Weights of a small transformer language model: MLP 768 ReLU, 482M tokens.
MLP neurons of a small language model. Each row is named by its layer, matrix (up: input weights) and neuron, and shows model dimensions 16-143. Each number is 128 + 32 x the weight over its row's rms, rounded and kept within 0 to 255. Numbers have three digits each.
After each neuron's rows, "fires in" lists the words (lower case) most often at its 100 highest values on Wikipedia text that the model never trained on.

L6.up674:143083200101097128144149124145104116104078104143079139079102114143094086114162095177115091110110130176128141111107080099123191126199130085187053147093084155112180177149198087127109120075147153146128166155130067089132146144179120081118123116151141148117130075111185192132089092130078098121111164151149093091173077115156110166167159070090117099200160172114187128100153116107115091148084
fires in: "the", "fourth", "several", "four", "two"

L2.up187:111174152070170148110133078100142123128165097124131131148047062162125109123192190114079149144206118066149155190198145121176106057161151209128062093164149157085082177110152137142147145108092104122096080157147146101101123178140152108104163135147101114125177127109150100114148120108147148121104138124142122154145102098120097147128117123185146083154137077121115106142117104122073132163126
fires in: "he", "who", "held", "heat", "headquarters"

L2.up124:152119136144128128113077101064078125109153161102216115047139170107154128118119138101136118168152130145104210087142113168157090124155088119151165130170127094160111117165145116144115128164134149189162099105142111170175165143203132103203099109102151139105132094119118134146170109074158157075112072124158100090157119162067134092129113138130092083136085118122140136100150117105087143110126
fires in: "in", "the", "age", "income", "every", "household"

L2.up64:135131122122152137150185175130073099132108166064049128175112110083128174133092094140146097113142126199100190164124113164103119147157102131102111113146094177119174135110093165120140094129076165133093140128104114157124139139137118136128097075177137110153165131081101069127147093133040155138153129176091064054163127123142147191128120155099113174134125105126108152141125167140155089139157
fires in: "on", "at", "end"

L5.up740:126108104126130098168115132053051100131113093110129085099082151131191129094161126187096112148181112105124068128124084117095161131176144110121092145142227175073071158165143117134140115159111079145112122110120104171072194113165149080131117164139126130184088119107175129123057122164130162128116171184092141098177147112151106104143116163106135126139127159118135118056086075129191116070093
fires in: "the", "or", "as", "group", "an", "groups"

L9.up237:138155113125125109124125186164111110145165136138117097129153135082083124049133106135126142131093168150124105094134194095102190101133110111121051139106142147163113205125103138159062170145149099126117125124067146132131192109137164066154178128141121139136120077172131146174066139166135152170180160146154104120162075094108131140150148161045205106131129134093159153111142131123024126076146
fires in: "four", "three", "third", "second", "two"

L12.up298:151118106118091144108174122123125076159163100158150070134125105131138150112126110106154131095172098140163164118156103185138146095146169120151073074116137159069152130175106137139128099135183145089125171125128112143129123124076065160138110121119149128147146104084094187169124078086156176136155081150192079110178081092154097151130118148082108170157150025076133164105136124096138171136056
fires in: "the", "of", "on", "his", "as"

L6.up175:115118119124119116134192119122080123129086077116101059103122108162187142086148171113131132108175147180132086177114190098074103122136107193133129120149159137101106162169131160150114105093128109174090108157178133143138083081114164129183168143073134115125152099090136125157092223165156107120130166154171119137162069063120093140094119142140145144155109089133126185152106143132070120140136
fires in: "he", "they", "it", "held"

L11.up562:091180155162122110118093193124124128117066081186134087190110130176142107099150192128125112075113142167132109176185093133115143129139118109169154103142188103144158110086088103123117121194121075100102166106169132153099170140165137146166101138130150112136137125175080109165191140156125118109076193163166111087144114156197078153176061093104104116184166160112157124145095127148094169121143
fires in: "to", "can", "would", "could", "native", "very"

L2.up179:124169157101112032104180098101165107124183117078071140104068091128188108109194147134177129092129099144145145109154128082094107066140112167130079068141117076095137195096080180107102148126109052163145098150163101148087142143150138140106200184132153115091169120094133129106140147071136136165118190129145076085138127171124126108204110141166155104138109112136136127131181134151091149109064
fires in: "he", "she", "held", "help"

L13.up205:161127142128159137126121143150112165114120158199065097105108053136147164126134154130133163124122117132158119082213138139126124110114131127140031161109144134065166171215097147107079109112108183131080139095152127116112136122136132133136106084161151139094157132102083174135106155168155141193124102135169102086105089124168094201172084186064093139108070127130114179122144097147116139123138
fires in: "to", "of", "his", "who", "only", "always"

L10.up403:125121068099076138130120146109080088110171109059114144110139134174143121066203089120124110126181147139166149099097154098106145113187142098170147100085097120093145182128158173130103120132188139139078121130152080131180170117188155083197094117093105136145127143160139137132134103123132149090108098131152129082140141124182176109087158131104103138105170184158140089094110111164062108136168
fires in: "a", "the", "some"

L6.up432:117115096109125148142074157073071122108086117168122167123134113115137139157168075167101122135116102167166105151089144130094157141134122121174125154090106161131190154147142077096086137132125135131120131149128155167122112140163126094179090141127098112095172125079153115178128144178120204171155113121190152084123142133116138151171194183139135097191195062129136112116161111112080098115100
fires in: "both", "what", "while", "species", "museum", "white"

L2.up277:113120059140132183095095141125150146102096175153161180121164136176105122087168153155133115153111109166150098114112200141151135066104082086180136070088178176133131066159118072120129075105154079154123129118124114108142119128161155106150131200088062146047144130136166120136124101134138144143148110143107131099145177196107124068135087133053084046131161135130163105143149165112169147121132
fires in: "which", "while", "what", "europe", "european", "that"

L5.up574:112136127131100105104126123124055076121099136113110176085134139151151104130160148158091085096125072136147121164168100117195157172222125124091103097104107134077107152120154160155165146123114091174083125146141076150078192106164164112157137136068144124160151098115153113108115136063170103131076139151177136136145217159129155029129142175108107083140088112144114159155176115137158110085165
fires in: "the", "during", "other"

L11.up617:118092107124114065098120138135106100079182169164159127113164097110164123128149123179134102088182100169175105107098101118112168130135130137107129162140108115080104109096077138161121058142141136138115130128072147164079128096133101122156106137163153115137089105116096115178123090155145100144130157066112156064176172150137129103116125153093148085124110154090200125149139078154185121170141
fires in: "the", "as", "south", "west"

L12.up362:159191152080145128148149080136114150065130183122174114162110138171177133089162175122083139143150132116139121111163092103130072110097148100182106155108166134161134047087103109144135098102042125131095200113116148141055120124173142092116093144195117195106114157129096163100158084157116151137162154184222124151134176075120063151116141112106175141093142150102144120113094119196140170165133
fires in: "he", "to", "would", "not", "then", "help"